{"num_hidden_layers": 12, "hidden_size": 512, "num_attention_heads": 4, "num_key_value_heads": 4, "head_dim": 64, "intermediate_size": 2048, "vocab_size": 32768, "hidden_act": "tanh_gelu", "norm": "layernorm", "norm_place": "pre", "norm_eps": 1e-05, "positions": "learned", "qk_norm": true, "attn_scale": 0.125, "bias": "all", "tie_word_embeddings": true, "parallel_block": false, "init": "normal", "init_std_qkv": 0.022, "init_std_o": 0.00448, "init_std_up": 0.022, "init_std_down": 0.00448, "optimizer": "muon_variant", "learning_rate": 0.00311, "lr_mult_o": 4.0, "lr_mult_up": 1.43, "lr_mult_down": 1.5, "beta1": 0.95, "lr_head": 0.00532, "max_grad_norm": 1.0, "warmup_steps": 56, "schedule": "wsd", "decay_fraction": 0.737, "decay_shape": "linear", "final_lr_fraction": 0.0, "batch_tokens": 131072, "max_seq_len": 2048, "doc_mask": true, "train_tokens": 924700000, "max_steps": 7055, "dataset": "wikipedia_en"}
MLP neurons of a small language model. Each row is named by its layer, matrix (up: input weights) and neuron, and shows model dimensions 389-484. Each number is 200 + 40 x the weight over its row's rms, rounded and kept within 0 to 999.
A block is one neuron, or neurons of one layer that tend to fire together. After each block is what it responds to, as a language model described it from the Wikipedia text at the highest values.

L3.up625,216,207,149,199,269,175,229,231,215,185,268,194,212,176,178,203,186,184,226,206,132,272,196,193,189,239,219,174,172,180,135,149,276,207,170,158,224,79,193,210,131,241,220,207,188,149,226,137,175,286,237,133,193,269,139,225,243,128,201,189,96,215,205,224,236,240,185,208,204,180,255,193,221,186,138,206,175,204,161,168,267,235,170,151,229,154,217,295,205,155,102,256,273,224,235,281
L3.up952,204,119,193,197,211,126,212,239,167,172,236,245,192,157,217,228,260,114,261,234,183,256,220,186,190,210,166,125,241,156,191,214,168,144,156,213,192,157,242,235,155,251,277,207,175,213,197,209,144,251,186,125,272,282,137,236,206,155,275,137,203,233,183,210,232,176,252,262,174,257,229,193,220,256,178,230,172,162,112,222,245,204,221,198,237,138,200,218,228,203,181,169,238,202,248,181
L3.up1052,195,211,166,175,176,181,152,281,147,94,242,174,210,214,213,241,192,184,211,239,208,139,152,151,186,224,256,230,242,177,212,173,213,142,160,181,112,207,217,261,222,200,155,253,172,114,175,187,137,279,193,160,154,247,168,130,202,160,139,182,180,214,200,218,329,133,279,208,134,241,204,233,193,257,192,173,238,189,203,184,205,203,230,223,182,199,282,243,200,168,168,257,243,120,124,260
L3.up1270,229,192,212,176,237,180,220,186,178,218,237,194,225,207,240,147,194,141,250,224,215,238,212,204,195,192,188,202,212,207,132,209,150,198,222,240,225,172,156,240,229,231,180,266,184,235,219,164,209,154,224,184,218,228,133,213,192,117,166,135,172,173,169,194,207,146,163,130,165,330,161,224,229,158,160,229,165,273,144,179,213,270,98,195,247,190,146,222,209,175,153,186,225,204,219,287
L3.up1444,202,227,217,219,143,242,207,203,190,147,242,201,213,120,143,237,225,138,191,208,247,221,162,184,170,247,203,207,148,200,184,134,157,192,216,180,230,205,194,226,219,220,211,212,133,109,207,206,200,250,132,168,251,260,241,269,204,157,199,185,162,151,212,164,163,193,269,212,129,239,231,219,119,202,186,282,110,198,215,202,238,199,136,141,250,169,159,220,218,271,161,189,156,150,193,189
L3.up1463,191,224,193,137,225,243,179,158,149,247,299,139,214,212,217,120,284,245,172,252,220,254,189,109,258,262,273,178,156,198,162,162,122,132,175,205,177,222,143,210,229,210,196,170,176,199,324,185,278,195,238,268,199,257,123,273,202,228,184,205,92,186,128,142,179,249,198,216,200,191,270,191,123,191,217,291,181,222,226,210,164,219,175,196,170,234,214,213,209,192,103,226,273,290,203,225
L3.up1477,121,198,200,267,219,247,184,200,174,276,273,213,266,138,235,258,236,159,225,236,210,190,257,195,151,217,214,197,137,185,209,99,276,182,169,169,197,239,227,245,280,223,226,233,185,202,191,192,187,175,181,180,244,198,184,165,172,189,175,196,217,199,168,251,230,164,138,204,203,251,214,200,247,230,182,203,203,210,243,173,194,149,191,113,98,327,234,184,204,208,229,184,204,191,211,208
L3.up1541,196,175,207,288,220,132,228,209,186,274,220,198,220,228,157,172,243,191,206,225,173,193,198,217,157,202,217,224,210,189,177,143,163,218,164,171,236,164,186,271,186,213,167,216,204,118,199,158,197,153,188,211,207,280,111,217,260,206,221,208,127,260,222,307,254,247,245,205,137,205,226,272,185,225,165,232,236,204,179,215,182,233,178,224,184,196,157,259,129,143,268,214,231,211,232,193
Description: Possessive pronouns (his, its, their, her, our, your) and possessive 's nouns before a noun, often after prepositions or verbs, e.g. in his career, its campus.

L7.up1545,187,134,220,207,157,185,197,208,223,246,206,199,209,147,146,221,185,210,208,199,260,132,172,221,138,133,268,275,234,191,266,143,186,216,199,151,220,200,244,212,187,196,222,265,243,241,189,206,128,152,211,197,192,274,175,254,216,256,198,160,245,270,182,184,117,171,285,180,222,187,184,163,195,154,187,214,186,241,211,196,160,182,189,307,142,226,235,224,195,240,203,222,229,254,192,192
Description: Word-internal pieces and short function words inside non-English phrases in English text, like book titles, institution names and Latin binomials, e.g. univers(itet), est(etic)ă, Direcţia Promovare a.

L8.up187,161,211,160,138,135,151,236,220,173,166,245,190,132,247,185,203,208,149,168,256,264,146,223,169,197,217,208,193,205,194,189,153,231,227,265,228,182,188,290,241,169,235,279,195,239,141,176,184,171,237,225,151,200,250,177,181,213,143,153,198,213,194,185,175,141,166,196,180,218,184,203,253,257,200,167,235,138,179,218,260,197,156,266,165,219,211,183,151,171,230,234,187,232,190,239,158
L8.up465,236,187,198,179,225,240,168,74,226,165,134,186,214,171,252,151,226,107,206,192,208,195,258,191,224,148,198,295,206,197,155,166,232,254,176,208,156,235,213,179,219,160,250,206,252,216,204,202,215,192,232,103,241,256,140,175,209,218,186,236,212,208,188,147,201,134,197,219,169,184,184,236,251,311,267,193,212,204,162,213,148,234,180,229,210,227,208,233,241,227,103,142,265,250,185,154
L8.up788,179,160,205,111,177,206,197,235,250,150,213,277,117,199,169,191,208,212,223,227,213,99,169,238,211,245,199,169,250,205,261,228,206,217,202,190,232,203,210,203,258,195,271,191,214,117,246,177,251,157,243,111,201,172,199,165,256,145,144,177,263,229,208,209,213,208,223,201,199,158,209,208,209,202,155,295,167,224,250,227,186,222,253,151,209,234,146,90,165,229,245,211,201,167,215,205
L8.up1390,227,259,258,184,250,175,139,309,232,246,247,222,242,215,163,155,217,237,210,216,241,99,181,145,211,176,229,181,232,234,124,234,177,259,123,215,184,278,244,141,238,154,232,249,164,197,234,162,179,227,250,170,185,270,188,165,165,193,146,209,202,238,222,158,132,212,242,219,207,205,259,147,223,153,212,170,215,162,118,260,107,225,199,181,181,252,140,197,241,279,176,253,242,206,233,146
L8.up1440,197,269,160,167,165,163,261,192,196,173,168,204,213,209,269,201,149,186,175,106,131,225,174,195,177,231,213,165,275,187,87,178,246,169,172,174,236,175,244,150,194,159,90,228,212,212,144,155,157,171,180,239,149,171,238,202,216,148,182,176,188,236,180,249,258,170,171,179,312,267,160,196,259,204,134,222,220,159,224,284,260,186,226,201,151,175,225,119,267,245,186,214,223,205,225,234
L8.up1571,198,240,264,153,226,134,211,212,175,256,193,177,205,197,231,190,214,277,195,247,189,163,182,204,250,200,204,162,168,264,189,214,132,213,240,201,208,203,198,195,154,171,203,170,148,169,295,186,197,236,132,156,232,187,222,122,280,103,167,202,204,219,217,252,176,208,186,205,215,174,156,174,184,250,221,150,198,120,264,209,205,155,244,208,168,124,163,206,196,261,202,227,192,240,258,241
L8.up1871,190,246,192,138,212,213,251,265,209,240,220,175,173,234,229,217,191,140,172,221,212,176,216,240,197,163,267,287,241,173,236,144,247,232,214,183,258,169,171,93,222,244,185,176,183,206,234,178,202,168,216,198,236,233,188,158,174,182,229,150,322,250,213,170,155,170,170,146,163,204,218,191,280,202,182,163,216,192,200,317,190,245,237,188,161,243,191,150,242,222,224,181,166,186,244,215
L8.up2023,128,217,192,129,241,217,221,219,219,197,210,126,197,212,178,225,211,214,276,179,164,194,167,195,292,201,242,204,181,193,126,175,232,189,267,183,235,106,156,222,275,259,189,184,208,158,214,134,232,213,196,191,170,224,228,282,184,141,243,215,220,270,180,181,211,225,190,173,218,176,210,223,233,239,206,156,207,221,204,214,163,230,238,253,140,266,216,130,249,231,180,276,182,164,161,133
Description: Closing word of multi-word organization, standard or title names, often before an acronym, e.g. Standards, Framework, System, Officer; also as or a in role phrases like serving as a.

L3.up108,242,217,239,73,191,159,221,190,228,154,251,249,227,169,166,217,207,163,222,224,212,150,219,274,185,290,237,183,243,243,251,233,145,164,137,222,200,133,178,169,204,167,194,230,190,175,185,215,207,222,225,267,260,164,330,152,232,196,123,251,158,252,235,207,268,194,217,208,158,201,259,214,199,155,192,196,168,199,223,176,245,187,197,163,159,113,161,185,190,215,180,151,201,234,237,169
L3.up167,206,185,176,192,203,165,176,131,233,209,219,130,166,134,263,263,153,201,226,88,170,251,190,228,211,232,163,151,269,187,181,153,175,113,153,217,145,147,124,205,256,175,194,131,226,137,219,212,203,190,229,144,217,185,230,241,236,173,214,284,186,209,210,112,195,184,214,124,176,205,224,166,148,232,151,181,201,205,238,153,244,200,184,191,164,207,222,225,158,216,194,181,208,196,198,173
L3.up602,218,139,192,188,190,164,202,204,144,213,153,176,215,192,230,179,207,151,267,166,159,194,179,201,226,212,233,191,224,189,266,136,239,197,117,184,214,144,187,190,207,165,247,203,219,174,249,220,154,242,132,211,168,121,167,205,251,200,192,211,157,186,234,160,228,215,179,181,191,144,221,255,193,183,186,265,119,248,162,153,198,216,169,142,271,221,233,214,192,149,175,226,272,252,171,226
L3.up1254,219,189,182,158,186,290,197,254,251,208,158,212,231,212,174,206,181,193,264,228,284,228,151,254,189,153,155,137,210,208,261,240,150,238,195,203,169,184,195,220,215,168,229,158,224,216,185,259,195,253,216,162,189,198,184,216,238,186,199,238,184,238,206,217,128,172,226,219,118,184,216,172,247,243,187,220,220,212,234,239,228,161,185,205,180,155,219,290,217,180,215,131,180,211,188,140
L3.up1308,196,145,249,170,204,166,290,192,200,140,174,163,205,187,162,144,246,219,199,167,228,181,195,206,213,191,148,186,215,227,186,193,245,162,257,250,156,158,223,214,167,140,197,254,233,214,236,254,196,245,208,240,199,191,180,122,227,239,154,238,246,233,218,217,199,189,238,235,147,177,147,265,228,176,167,172,218,244,167,236,147,295,221,220,245,124,180,236,129,146,180,157,183,206,213,153
L3.up1318,207,184,247,203,251,176,240,221,224,138,193,181,228,190,207,197,167,67,199,247,219,180,157,247,247,257,226,154,201,188,158,181,129,254,180,143,203,173,149,150,166,248,255,254,211,232,188,241,166,137,259,191,185,239,218,239,266,207,184,181,140,223,195,190,185,215,197,232,167,182,215,195,194,270,197,289,203,198,147,221,172,258,209,186,197,125,252,243,226,233,159,252,235,228,210,162
L3.up1472,142,217,188,169,159,210,159,265,201,206,203,236,203,222,138,224,261,168,178,208,250,132,234,179,187,202,203,204,168,125,219,190,180,166,177,248,200,183,199,172,190,112,173,207,192,259,209,197,185,194,140,156,251,193,272,163,306,161,165,177,249,233,271,233,147,219,171,179,215,136,234,188,180,141,183,203,197,163,186,234,204,223,173,120,311,113,256,241,163,213,238,231,190,171,261,189
L3.up1930,211,187,161,217,215,136,258,237,175,128,148,181,192,251,104,233,196,217,180,184,160,152,183,212,244,172,175,241,226,174,203,152,151,177,167,184,185,227,137,121,239,206,269,230,121,179,160,201,153,204,153,177,197,200,205,179,251,214,204,172,257,315,275,227,268,205,130,221,219,232,260,218,178,204,252,158,157,258,117,214,181,248,202,137,204,172,219,191,196,191,210,247,217,199,214,146
Description: Nouns or word-ending pieces naming fields, subjects or policy areas, often after of/and in lists or titles, such as Biology, Literature, environmental, education.

L8.up233,175,156,180,217,151,231,162,258,236,188,229,192,238,195,182,165,194,218,199,200,161,232,209,176,187,163,177,178,144,276,238,218,154,229,173,193,133,221,191,258,148,165,183,162,150,224,185,279,169,180,258,218,154,184,158,221,162,161,195,190,260,204,195,226,136,176,177,288,257,201,236,193,236,195,291,252,226,169,136,229,243,189,144,167,199,195,218,210,242,200,168,132,249,193,163,227
L8.up464,207,200,209,178,249,203,211,150,206,204,200,194,226,184,128,222,134,193,201,211,214,250,213,146,164,233,204,215,198,236,102,235,171,149,206,168,181,123,177,176,199,157,178,243,139,145,240,186,169,150,216,166,151,172,228,165,126,231,192,193,248,210,166,128,247,240,198,194,162,227,296,297,226,188,173,264,188,202,183,195,180,199,177,113,178,268,221,238,171,79,219,209,231,158,107,192
L8.up573,188,164,235,187,244,158,126,210,194,153,228,151,211,157,173,172,209,216,243,244,180,174,203,206,255,215,284,182,254,171,179,154,204,165,209,264,190,276,209,195,178,155,201,216,227,258,194,207,227,228,250,213,228,172,168,124,194,203,216,214,182,286,209,158,201,187,218,235,241,230,215,226,211,131,245,156,278,155,222,180,158,212,161,149,222,175,221,225,162,149,202,228,166,202,132,78
L8.up841,184,220,157,204,233,200,154,194,197,207,266,186,183,222,219,222,112,190,171,231,203,124,170,197,170,195,180,165,201,155,249,284,249,102,283,227,235,212,224,291,195,226,126,166,206,196,122,233,176,202,223,256,176,181,212,181,199,163,281,242,137,149,141,167,226,167,215,228,159,155,158,163,184,134,221,194,171,163,174,137,190,183,214,215,156,167,240,156,155,164,106,148,157,142,195,190
L8.up1088,172,141,172,215,225,189,158,164,202,271,239,177,189,161,213,185,135,237,250,174,224,199,191,223,191,226,175,126,145,262,243,255,200,205,247,142,207,167,174,111,284,261,235,170,242,187,228,246,236,191,223,108,185,221,200,288,157,211,177,196,233,155,313,206,235,229,246,175,129,230,236,200,206,271,214,175,181,196,232,179,115,187,256,136,202,137,226,170,197,187,201,165,227,201,269,110
L8.up1171,282,174,147,203,224,262,212,187,199,212,260,157,241,165,227,214,163,211,189,191,144,226,148,193,88,150,205,217,203,274,200,141,149,219,236,185,287,245,199,198,313,176,110,160,101,151,250,256,155,215,209,226,176,266,227,185,129,225,215,187,180,180,147,205,221,222,90,193,143,192,198,165,160,255,187,213,192,129,148,210,241,157,200,161,239,253,227,205,152,194,218,215,145,168,188,235
L8.up1538,184,201,233,236,185,186,213,173,291,244,229,145,193,188,266,156,167,192,273,262,229,188,136,181,144,129,194,226,270,226,174,241,209,216,235,229,113,204,229,193,231,219,173,204,150,223,245,190,277,266,171,179,225,186,198,204,228,160,250,163,244,191,177,163,157,121,252,244,174,137,188,154,179,192,242,276,283,194,224,164,151,149,249,166,231,165,219,212,196,110,181,137,170,214,166,190
L8.up1794,202,156,166,146,156,203,169,244,153,290,261,172,187,178,185,169,154,181,189,207,182,202,171,176,228,129,247,203,160,248,214,175,167,230,235,194,250,189,184,178,225,195,273,192,118,180,197,184,217,221,192,202,196,178,133,202,155,196,194,189,217,150,282,271,242,209,215,213,176,202,254,220,178,176,186,228,242,233,207,181,160,253,134,176,229,231,202,243,183,180,199,208,202,214,227,228
Description: The word and (sometimes a comma or or) joining two parallel modifiers or nouns, as in civic and military, Buddhist and Hindu, home and away.

L7.up560,182,217,280,175,201,195,258,212,200,182,269,171,243,152,215,201,217,208,204,294,212,247,187,252,201,200,247,211,137,196,232,139,174,199,126,230,258,117,269,132,215,140,192,258,241,182,188,233,261,225,226,151,171,156,210,152,246,207,201,251,154,150,196,287,264,202,181,166,195,277,291,227,143,166,218,185,183,202,146,213,221,242,219,191,156,227,229,232,194,163,178,197,213,140,245,207
Description: Commas, "and", "&" or "or" joining two items where the first is a bare modifier or noun awaiting its head, e.g. "agricultural and", "Box and", "White,".

L3.up234,186,222,252,193,209,163,242,202,215,125,207,207,194,225,205,163,192,254,199,264,265,223,274,236,231,236,224,104,197,199,243,199,262,105,233,269,166,208,181,240,177,191,137,222,204,203,229,215,114,164,211,148,236,131,172,256,216,125,232,207,157,170,200,223,184,246,147,139,204,216,306,234,218,196,204,215,133,217,205,265,144,205,174,209,165,236,244,181,159,240,243,226,199,207,175,186
L3.up537,266,199,167,150,231,197,216,169,194,165,269,168,195,187,263,99,133,230,228,165,191,174,176,194,209,292,162,182,186,175,278,236,124,220,173,171,232,194,73,213,169,199,189,266,179,111,282,136,178,238,180,181,246,174,185,197,224,158,249,227,215,198,217,172,194,245,188,221,168,161,199,209,236,254,183,255,255,182,262,217,219,193,241,189,241,172,241,261,300,161,160,249,216,237,184,185
L3.up543,187,198,191,193,240,215,205,138,141,219,288,233,141,188,155,166,192,229,258,250,174,246,181,179,253,245,144,191,198,258,176,193,191,232,217,260,179,237,217,240,314,185,173,174,208,237,180,203,180,151,230,135,198,201,190,135,252,168,242,66,179,255,137,250,153,167,194,126,127,193,291,278,214,253,209,136,192,176,195,188,159,201,160,189,175,223,217,194,205,135,126,287,177,297,247,194
L3.up667,239,195,167,188,218,211,183,211,82,157,136,200,216,262,197,161,190,266,195,148,194,217,118,258,237,209,269,180,198,189,177,196,197,214,185,152,216,190,253,192,257,165,173,196,195,225,229,253,176,145,141,144,212,215,151,258,185,164,253,160,190,268,157,244,140,262,181,266,109,237,154,220,288,181,221,137,256,220,236,135,191,167,171,217,114,223,185,164,152,158,124,205,142,228,205,196
L3.up676,197,191,211,148,269,221,198,227,147,221,270,168,172,207,161,276,204,233,237,136,211,238,250,206,232,228,271,152,173,223,184,219,205,207,155,274,177,172,220,187,206,188,137,190,181,266,217,189,135,218,212,124,267,164,183,295,219,148,234,192,188,222,212,165,210,196,152,150,205,260,210,308,228,199,168,178,190,105,256,166,247,224,242,188,187,187,165,215,258,236,195,193,153,201,233,213
L3.up1059,188,210,182,221,253,264,208,197,176,221,198,159,209,173,249,145,206,167,208,164,205,149,214,221,246,163,174,225,197,105,200,227,134,211,262,155,187,144,260,149,212,182,233,280,262,223,235,120,173,218,230,199,139,195,227,210,225,192,195,160,240,196,182,104,173,146,188,197,194,221,263,163,226,207,144,237,226,225,163,255,174,188,179,196,190,213,136,216,206,240,239,235,288,264,274,185
L3.up1626,188,175,192,177,240,202,164,199,212,193,171,156,247,240,205,249,201,199,256,198,258,167,205,284,183,165,258,207,199,179,155,206,194,249,159,152,202,141,186,204,185,105,103,130,223,184,242,183,116,173,156,207,203,164,225,177,135,154,172,237,187,198,172,250,147,152,175,196,197,244,200,206,303,252,143,204,152,172,187,234,325,141,166,157,223,219,159,164,199,217,186,220,90,158,194,195
L3.up1689,187,228,183,164,328,204,180,180,164,195,200,147,194,170,174,142,215,206,189,150,138,203,179,225,210,173,182,175,210,142,216,228,154,260,273,227,189,205,262,194,199,148,160,159,240,289,222,189,151,164,179,166,178,173,164,237,187,121,208,160,220,243,160,166,134,234,160,160,157,206,269,157,239,176,114,214,261,150,224,251,134,203,190,161,188,207,251,225,218,147,175,199,180,183,235,199
Description: The word and (sometimes &) joining nouns or list items, strongest in section headings like Awards and decorations, Honors and awards, Life and work.

L3.up15,232,220,159,241,243,161,182,172,159,219,148,244,244,173,160,161,197,145,181,124,165,187,160,175,226,174,208,183,195,187,212,184,180,238,173,248,229,162,206,181,249,275,199,228,188,215,220,200,187,181,158,254,222,196,258,222,230,167,176,216,184,139,262,212,140,232,206,223,220,134,212,211,196,214,180,154,172,194,216,221,195,180,241,177,286,220,233,193,182,259,230,201,265,209,192,182
L3.up212,146,250,181,224,206,199,161,214,160,194,249,211,209,184,269,219,136,225,223,164,208,162,174,239,219,231,216,188,273,158,263,275,173,203,188,259,230,109,203,214,200,207,181,280,219,195,178,272,144,200,101,173,214,233,148,126,158,151,235,189,207,178,190,245,192,193,198,215,229,181,170,200,135,160,194,164,174,171,179,234,152,189,204,198,287,154,207,203,152,123,157,228,182,204,188,211
L3.up303,228,173,149,172,236,167,242,206,190,184,248,155,246,201,188,167,228,204,174,274,166,165,186,209,179,217,233,184,247,210,185,226,170,223,170,281,217,202,204,214,258,169,317,233,241,194,112,213,188,214,237,175,180,203,191,228,252,192,181,207,246,182,181,214,125,112,238,151,171,196,231,252,120,206,149,202,206,185,242,217,140,145,188,248,163,164,208,188,220,215,229,160,199,209,207,196
L3.up739,243,194,131,206,133,230,128,231,163,191,258,177,233,112,163,137,282,200,181,171,219,164,224,229,217,233,258,171,125,189,98,199,232,236,262,236,142,214,239,219,184,262,213,231,204,280,203,213,209,257,202,219,202,199,173,171,139,208,224,237,163,126,215,212,191,217,130,198,205,198,196,220,219,179,185,268,184,168,189,144,153,98,221,108,191,176,146,162,186,109,143,214,258,184,293,228
L3.up946,240,213,178,239,182,173,245,209,219,242,261,236,240,133,223,231,135,229,173,182,150,229,185,253,222,180,231,209,226,199,250,270,251,181,159,239,144,161,232,179,231,253,155,216,212,211,159,211,205,235,214,215,78,217,167,172,210,222,208,165,248,162,220,206,196,191,203,222,166,195,187,225,116,137,149,245,156,153,194,191,226,244,200,236,236,196,214,187,168,182,213,200,170,151,166,220
L3.up1464,201,221,183,195,204,146,217,185,192,171,168,232,194,174,208,175,268,246,233,167,192,229,194,175,215,207,208,187,207,212,195,239,143,246,252,228,185,149,239,181,202,235,195,223,132,282,106,252,182,223,213,214,189,218,200,196,233,191,168,171,221,244,154,250,229,237,230,181,126,225,321,249,157,150,247,130,186,187,234,230,237,220,186,227,213,212,243,202,167,165,190,202,250,188,182,315
L3.up1605,172,209,178,219,257,133,261,147,192,229,188,201,189,206,94,220,186,210,249,205,146,271,164,213,245,232,255,112,226,218,243,191,190,186,147,209,162,189,245,209,254,229,212,260,183,219,188,214,104,120,215,140,144,125,255,191,214,208,182,183,192,261,217,170,283,184,203,179,146,151,138,187,152,245,188,218,190,204,140,260,247,182,132,263,127,216,178,156,249,217,284,198,182,174,201,273
L3.up1774,185,205,165,185,162,183,218,181,117,193,196,238,208,191,154,214,178,174,232,148,219,224,164,179,251,263,252,204,260,200,196,196,199,205,217,190,146,177,218,180,314,220,207,219,249,164,206,212,135,125,221,142,156,173,270,270,217,208,184,234,161,280,199,171,264,137,224,185,172,156,154,204,194,175,207,181,139,178,223,219,273,167,168,236,150,191,233,178,186,187,219,184,185,184,210,278
Description: Articles, prepositions and conjunctions inside non-English names and titles in English text, such as der, del, des, les, und.

L7.up1721,148,167,270,141,214,145,217,215,197,217,288,250,227,221,202,151,236,230,277,221,260,138,170,185,265,244,227,238,251,200,261,233,190,202,172,194,231,203,170,199,158,227,232,172,191,156,259,211,190,126,197,175,258,234,198,125,143,172,117,241,219,166,233,167,208,189,236,196,203,155,318,197,283,229,224,213,259,154,240,204,157,153,203,208,224,198,254,158,279,224,174,226,255,241,248,215
Description: Non-first words of capitalized names of works and organizations, often of, for, and, e.g. One Third of a Nation, Center for Nutrition, Annual General Meeting.

L7.up207,183,130,211,216,175,203,253,242,146,207,169,217,262,173,206,183,270,172,175,143,171,195,200,232,201,176,270,203,295,209,168,271,240,204,179,305,195,184,151,246,213,230,167,292,186,139,213,229,195,144,175,257,203,226,230,225,222,184,147,196,184,140,135,186,220,187,268,157,175,222,172,261,209,200,170,272,161,192,186,213,157,213,193,199,143,196,219,274,138,162,185,237,193,253,262,171
Description: Possessive words referring back to a named person, chiefly his, also 's, her, its and he, in biographies, as in his father, his brother, Kho Orluk's descendant.

L8.up131,209,257,212,213,223,64,175,197,156,237,182,161,121,169,185,198,182,270,169,189,257,257,192,192,179,215,251,132,199,177,197,193,183,178,245,234,219,190,223,177,177,225,212,172,261,179,212,259,283,135,194,209,172,246,263,174,231,233,152,165,252,229,261,235,224,246,208,160,167,211,254,223,202,235,113,189,234,200,83,236,240,189,156,230,175,202,207,206,195,211,228,218,185,190,159,247
L8.up429,256,226,227,216,184,182,218,125,177,216,194,183,236,213,234,252,266,148,151,232,226,223,175,160,145,206,198,218,176,264,227,133,157,239,261,237,174,219,195,141,160,200,237,217,147,181,153,180,216,155,216,197,169,239,175,236,205,205,211,276,266,258,228,179,263,195,249,149,219,152,204,192,183,222,185,251,239,169,138,216,196,153,201,190,183,206,117,226,155,214,205,200,181,209,166,241
L8.up618,186,193,229,255,162,242,146,208,200,199,265,213,194,240,201,212,188,231,229,168,198,142,163,312,237,130,182,242,228,223,211,253,74,106,233,149,270,183,270,250,252,228,203,262,222,176,175,185,127,147,217,193,184,157,157,159,245,217,186,200,289,216,191,234,201,211,217,100,249,134,220,213,164,163,187,127,256,213,256,190,229,161,214,208,203,190,158,284,149,93,269,219,169,197,161,240
L8.up713,180,174,240,216,189,175,255,200,144,237,195,274,185,171,203,239,136,228,309,191,222,203,210,281,219,170,221,178,154,206,203,225,192,147,202,223,246,244,156,210,296,285,211,195,197,232,172,265,206,217,148,229,115,168,206,186,217,155,214,149,212,188,172,201,258,209,163,171,253,250,211,181,200,233,199,176,170,180,213,229,191,228,209,180,165,214,109,219,228,152,245,201,174,229,192,235
L8.up1002,168,182,215,184,174,170,207,163,222,205,153,252,220,203,248,240,189,249,189,187,242,216,97,186,162,167,215,229,224,211,211,288,203,254,238,248,180,251,201,237,172,224,196,171,137,203,147,121,206,234,178,216,237,180,195,237,205,329,231,213,197,219,204,205,197,194,194,165,200,178,165,205,199,164,257,258,201,163,247,171,216,223,246,216,209,197,144,275,232,182,254,195,194,165,214,218
L8.up1369,150,194,198,193,150,175,227,174,200,189,236,220,183,112,181,174,178,174,203,197,227,151,105,289,226,172,191,215,197,191,253,190,186,216,250,177,193,272,316,246,177,232,173,249,244,161,131,163,145,247,225,178,169,188,249,156,216,211,219,100,186,198,191,232,181,165,214,180,199,177,255,183,88,169,157,250,207,170,160,309,168,164,209,143,183,256,146,236,213,154,226,215,203,294,192,262
L8.up1899,186,221,211,168,171,121,153,141,184,231,237,260,264,199,321,194,216,253,137,119,193,254,177,203,253,151,200,215,257,194,214,166,165,207,233,202,285,227,206,203,225,218,151,271,198,223,194,229,272,227,172,172,121,172,238,196,245,198,192,209,289,209,187,195,227,228,225,179,183,202,225,167,196,166,243,188,249,163,142,201,210,179,155,233,162,149,165,265,172,214,163,234,204,242,142,207
L8.up1949,179,216,194,225,243,203,139,244,189,224,198,225,132,195,138,227,212,266,212,176,243,232,192,276,193,191,201,226,177,267,233,166,193,227,255,208,238,251,208,156,214,244,185,188,250,235,126,205,74,208,164,191,106,262,275,272,248,167,158,252,265,153,221,209,184,186,207,142,150,183,216,195,159,216,205,143,141,120,224,107,238,111,170,218,160,232,153,176,201,190,260,272,190,230,172,219
Description: Word fragments inside non-English (mostly French, German, Dutch) titles and names in English text, such as requ(ins), pet(it), un(end)liche, and nearby particles and table pipes.